Weights of a small GPT-style language model, trained from scratch on English Wikipedia: 8 layers, normalized queries and keys.
MLP neurons of a small language model. Each row is named by its layer, matrix (up: input weights; down: output weights) and neuron, and shows model dimensions 32-159. Each number is 128 + 32 x the weight over its row's rms, rounded and kept within 0 to 255. Numbers have three digits each.
After each neuron's rows, "fires after" lists the tokens most often just before its 100 highest values on Wikipedia text that the model never trained on.

L2.up175:129131161165126143152134127122113120206081126124195086081157115083156155155129099086075138089123196129083067122109167135152102089160138093117166129108136121125143128063092135099106046170085126119133145141056184165044111105084170114076159115080118153128092141161148117210105105152104133100145104127136132155130136148132081039112191112132162149141148165087148186106109159116087139129184
L2.down175:119123122138097129120075088143192146149105151107122127118136106090146085123126066096099158116087143126109141133124134090125140184226112154157118158104135126151112082130191118173087038177106146150122071150076111150131155159155100179135104175118136148116105140119119089108119150173108143137161106160101210137128134126104167151121114098088116114109111102185137149111092130110137078115135
fires after: "\n", ")", "),", " gr", "8", "\""

L2.up299:199086220125107092153207091035142125163152187106109125105155179189146163100146109124132124193140155097096123120150104118119086099164168185132123137151164180093134171155138160132171159123086188084118089086166146067152097181124184162143082132073116141124153161128147106108115090138157087137143163067165147114123136187163132116154111169159157148076121094165106143191187100103084106123163
L2.down299:147157120164154127155152102140117112122116134115173139193131112150129110159153138142104109116113127148099129173116135078151104170125080154114151165137059109165115062126137112111144108114134111190104147132115081161114123064117122166094062052073104100153106113052133066164089116098126141146087120085105117162124189128120095109141104134124109058117138115117112056087132078133139084139162
fires after: " ", " ("

L2.up37:086103096074104089170190089119130167115152175143136164103091109172035087140155162099155148157107142070145204094107099127070107134085111083096149104111108109218104151156169156096065107151129146085127138193136091125093116166118138105096096097089140127107156096122152115159109162108123168179157101146164092121138147184105115053082115168164134121117129129145150131131176150096126185152156
L2.down37:130084151090162139125102184098095130107129093128148120138176088138118140142108098139113095042159119110136136153177100104115117158080035149161115137135065156115113119162096140085080210074192125166095150157186141154070126181164125115145082160110156198137149151096141147081144105125102133078116081108120111166138127116098102152173120152125098105139182118124195108121146136172140163092103
fires after: " the", " a", " of", " was", " he", " In"

L2.up383:130153199137151140117123142115070115172120161112065153130107142147161114155079136150099119139123126140131194134082093100081169084171099153138125107125104130147111109168096152173119153174160181139121134119142151034113075182133094154168201128189088094129092103131079105142100075078083098097063139171130101121152137123123122123126175140123089137113137067148121105144099134165095113096098
L2.down383:137095120118167098160176095158115136121158116051137057151058137136135133096077147091192110089092120168145133119124132060063061112179182149172205152143175142189081095125129111132078093071155113162125147130076172138109103097142113078141150121151115157148117131048115143070105118162138132128131123075113159040175176131124076138110131111145100172096104111173123105141081134113173151138123
fires after: "1", "0", "8", "6", "3", " ("

L2.up158:092077171169083173137122120137123145122140080102180156113007128157063121153068131189122117164133131116111109101149165096046102114085105128071150135123139154125067179163168076108104079189137088127093078135159166124121135126176164121143148151137160110121073159128080116161098130167073114167090122080130107134171092104116115150122184131140146109173149143151150089093103131156100084163124
L2.down158:255139121136138153123170148146169090145174150093175110102158126117130142152142133127120137108160089113095097112107164160171080137188134101085072092154144190142126076147127128111102171149149139122094075113026148219110132124076119102127152116119072128086126110154138140099149126197144138098130133159145143092107183153177123114126109180138128119059100169116117176074083093107112154122131
fires after: " R", " E", "R", " r", " B"

L2.up210:113153138109158096162167129117069131102118123109123133093145063195097098075123158132112103127129127074194128081102149211155119145147085139122136165141149091140165129051149114189213136153064174138159150110108096136146150207101133124125077109080099158186146113105162117056063111115150111128139132161100155067157197095185127105205138115143129123134134150118103163097164155104101109074135
L2.down210:135145156123117164133168102203127119182127202159131109141176135088155135107183120108168111182148162151085156071124126095163096095100177116104143121145142096186131111143050141153159100103083116142088063092169068121125103171202131141099146145147159104121158147074117095129103088140093090138114101140165114109087145148074119150096130132181126072171129135121109099175153152147142168102189
fires after: " sp", " foc", " due", "sy", " Label", "l"

L2.up33:190146186128124163164098166062094093157127167172107088096116189147183140094135122135118156153128133139146133097142140156088135164174110087118089152132141167105118175101160096078146137100135178090102115118115140136151048080183147129138132170073082170128179143098101161121081149173161118084164214186085151135130096135097113093158142134078132175154130145100092132094133139105147087138117
L2.down33:109124130085182095101117154091069149161148066120109116145202077144110110187173111064167165108147064130061143103136173132106146121138105069122120150130206153086157125166139154104128087176097117136102155151114118063128166062145133121195086171165118137090145144100155138158169090143119100106122149107118165142132166121123123136123118141138144157130174102123123190138144159166059129102143
fires after: ".", " mat", " app", "te", " conf"

L2.up509:158073103142185096081120122117119084122142164106116107100113089091105157108156118101137078118142118024129131194135177094114150085161179068156089064093104126123117108149089166126170117104155189141048154127101173102099133161118100132092117090112113111133171107140147130124082123124136111150145090101173127149104096099163175131117138129113123121151091159087138169119117099139152168108190
L2.down509:165130081096127146088206128137133109106145081085108133112147154167120098125118076119119156084125131196120102150145093083143162170115105121155099141056166144126071113067202149112141165067098142086091138108152100187080102151103172099186140122120126155137126112085076086129142114139100130162091070140184115138092114160075110147124149158166129167096082147126098112063122097145178103104168
fires after: ")", " is", " was", " res"

L2.up82:103160113144135102129146133112176150117101099134098126077098113118105163130137124130112159184196148148156074145150139081132088229153040108110159136152132142149165129146139121138116110153126120162116102143105107135180109135159138107139099131111094161082124152115145131206094136079083134084165075156160166112177144166154173116106133126111157099205096077095105061140130150127185144128106
L2.down82:140100134087086146099149085110094076068129178081101120123156158102110123138140067150144157072133096076122134089120142151152129116135089103137127114065170129088057141153135102169129148120121159097180140171129125160100160107082154171138100165090086187133146130090160099139116122154143149148182103132053103118148104111102137161076153114112125173134201175140134136112149053157085137103083
fires after: " r", " R", " Pre", " S", " F", " v"

L2.up15:182141153177104170114129158077104174095093125090130067104152157149147109093166108051193125110127123147170072110112146122123126171163116168178140138130162212145094159141184132096100192155116108100113115124143093110120095132206122182123114118108161103135078103109176072100165137128120130115158120116096230100108111158132164123065110119106145114148131111166073173124121144123121114083117
L2.down15:132176094145091060184096083139075150109085170145088113186108109099165132186120147171083125103147108123102166101112153106125118135189086099088134122160104151115096177135092153125089094145083188123113168168142115158112179124126122081115173178121195175149132180126137066214165133135108120086137138142159140110165143163135139152126083121152145134127119108160193128116136052103194143204126
fires after: "\n", ".", " reve", " suff", " app", " init"

L2.up32:111103087156139194098186095152124186107071107121178133136098126081120131108090182128106144161099129146140110172165164124179131105132082129119112140151082175145107187121105098105098141154112134053069103101198128125072134161156169152127110135098153115094110170104168158157103118073127114143137181101146075105175104142108141101189097137078156111189118131165095019138059130075113208164111
L2.down32:125198114137115132126093134134152103121136125160137162101152149116156143170077101207129128188110120083120043133120160166105141127172084122140064201190121133101119108185141140120115069178167156114167093154145158137061107064120115175060097123063123127118105105140097091159071159092142109117129164182131125110165185144155091127125161105149124137118087074159128105089076131121169112113136
fires after: " N", "R", " B", " M", " E"

L2.up173:116173156137136111105145118189113172175123135077106187109087147111134172181190130177185111082089168131137138121195121120153103154112058129148069113110146095124149183127073136139130101146137085140115121118087129102141138170133147087076146142201134127085165084125143159118114117171115132106111119127145183144163111095134073173120097082156158124076170125160120107141116075173091090171134
L2.down173:127114134079166119172132092106172172125120104148180152126152127082101123090156140147091149126125103127201112112103167128170166106216129071086151149128112142131135079082171090099149080116162177116099118113068098170112140134138126137073170083113104084151181132108149137163128123131075078127149092116127144145205153179149052168131139171144094158172162184137129160111154097137112158134095
fires after: " s", " r", " exp", " pre", " cons", " mon"

L2.up336:088104119088110109072085098139104114129093098203121176102144119059077164184123093139108146090061147154096128190149117184112127087138114096131105061102100112175103120106110133128109075136152130126126116141164164088114124150144132129133141123079177069097097107099155134148122178151119067193110098125186098125135121125132101095119096164191135097167107092172094166179135069171119096140081
L2.down336:116170104139106096126165165119123135085085144182116112159148140150116165123140158104126128164140105144115132146142145116157091166126112145170103178103080116113056165136125149167106132117137175173138101103178121166174118177162108186125128115082128081125096096055166116130111138150121160162099097102214144073182141109151054139044142089122141130119112148157180029147158120162129104122160
fires after: "\n", ")"

L2.up62:095133101133130141103102135080175168102174127111161143110136154100158141108116162099133143138138125112148143090099154119090112124088114112125127144156124104103116111142147107119115122130100079184100127089136113237152110137161132123126190124115138140148126103182117120126152194135107111192127133160129105086117091110128166087142131096154197092143133143129055136161098129097099142198130
L2.down62:080149130166131050117155134179122107042104183091160171137148119108121161077136147134145130134099118106155156183129144122123112102150097109103135094167160110125092175146115156156090105112172194166146088121129074153139129123163138139174162187130125096164164170132130169142134183137078166145141115117136161121097133064119104141109156128157119149156142067117164108098150140164106109115128
fires after: " t", " T", " comm", " ent", "kn", " c"

L2.up266:093162186133089149091129145153163129178164115144071114109126113168130157126190123041160174111186107155132150057101173191172165157124075092116073149138106097136132099106135103144189103106088123156111084086117114117110128152114119089103157137110178091125133085087107157130121121101085111125098091152127137138161067106162104091179092151109119134147138105111121139191141124130186146130138
L2.down266:171132047113122121154136123225096176081097061124150120148131105146077115128100088102073128112142112124108090093078117115142115156196099082128171092120142148118120155106116166125168088118087108157099163126157120134100143127165110144126107079135145150145128110105068113158042110040137153128191161073072164183079127193121169143170130118172178125129071115151137134095125085162157114151214
fires after: " t", " f", " qu", " in", " h", " prot"

L2.up100:196132160141117091068177076083142130111153157124072105116178110142079148143055183137127139143172095113117063121086096186094154129147135121109127084121065109173142137113104119090114129156111056098138032193156181162125113140097124089155097116125121124120071114188144113141103098149120153127114137143189112113153163159083077156180127160151064144127095124122192136161146132092095156126111
L2.down100:122096090168111152107142117177075158132149078086109160106130124160191180178126151106164130098099177134063100183118083154080116134081086166159119108129134119131075170136123192149114158059210132087076096136121123144091153097049119153146123089188158113112155109134110164126102179092126134145143154150147143150168097105099092201064165121103075057107133153158135096127139143119135143088109
fires after: " U", " —", " S", " K", "-", "ok"

L2.up229:107102135103113191173099058109067104040099173137085130115109093157131080101133136160122154133134133155150097147049170120145132117094106118138174129159087136117103149196096100091128169117074136140168100125133098111069056139107143133121156124177136149089138101092098150162079110105153146092133111160115085088085091133132102149147142090087166139123074149134146118161161114118128116125119
L2.down229:103167137154146115143164106105142096108055146107090149147054221171186115130132125143138091141198136203157115172158099136054131125108173165142155144158105156105159168135131154110175148105123080143152125155174139141128161076124108124109132165119094122156154132146158135139180115106164128107142094155114138077135134113165120182105148106130105148120093137129166126156078094085103143092131
fires after: " R", "R", " r", " th", " in"

L2.up213:119084129144114186164150137116133109091104164073069093110149137143159116101153163105204117106093156118134114087074123075103102122142099107083096118152084113080143115174172070099121202172110140087174145163116086087142130101089147101140105134129148129143152110120185123054112168146174114163109119171094149143157115100081140112100133103170148101135167114169097129151113182139086082138101
L2.down213:148121155086126130153109132165111147124153119170162169171079156085172129098107096133152156095081085110170169153144212133104164128116151141135140126093191131122146179133100123109141153097072136111115146078123124106135111159098136117086170127089166181108069093149115134096144109136102104148140135133157102120144128119179071094177154092148131139120116160133135107100115088130107100116164
fires after: " sp", " S", "S", "D", " w", "W"

L2.up2:128155101096142132146115141071145171091151105200104109139094124154109107054159122141176180122145137144114137127150116141065082129131118189133137135096146158164173089114123055146170143133149163141188129161107147077146098132095139080147183191117132163120098108113173128037126109116101098105113133126144101168087092158133151144134149191121167096146101164157146041121123177119152128136126
L2.down2:134127077165093075096139139090067121130125175184135141085096134145135128174120064163068138101117099141163141133163138176128186101149103076154103108085171092066131098154092109091110107047138110134088105080098138072114180138164165116154182157082157138152178157090088122177133120158101128100138102129191155120126122130087138035191094182143097142082172098144156131141109181091109171166111
fires after: " w", " h", "W", " th", " whe", " wh"

L2.up346:094098100137104162115161095121125156097136178101082067149171117131046158045108125146112112098142149134171182075124090147103120110124085143082171099071105133093128092123109152082147179115124138113145105073142076159096071187078147128102164135118198142150110162142145195118094117113134167168122088184148077132163075127091104130122104116099105174226110154106123129164127188132137150120118
L2.down346:121134125106163178080114135086129172087110148099139139152173136146137113189070160123140126115142180089169105154152093130157118151129113144178159150102069127073129142079117168133090144146139133098124165200101133123116157108138115126123118121162129123064158105186179144087121135176158185102116111137102140152105053117078091146126148133154148167066166150180146127123129086094180110116056
fires after: " T", " =", " t", " Gu", " K", " B"

L2.up406:100156171158077111167179211110117141117189088164090106107136120104131099123137093117192173149112154118162068117092098162160100099159169089075130088144151090182138189139113111128184092065086153147139063163135165158143125179135113087119167127180182155116137138099075190123131155122136142152131105168171099126183113073089112128165102165124139120106114157117152152089091184130182118125125
L2.down406:130179100096113161133204045131127125096140131096129094158197118162212096089131164197109111090082116144138185170073128110096176123146088176103103116185126169087157081170086163079148161114116094143133110061132128116084166102110135120122135118103107112096145090124178092098148091089147126134137110064119206140126130112168161105115131136176090033133138077113119089172083038133132156141108
fires after: " Sh", " ex", " sh", " n", "cl"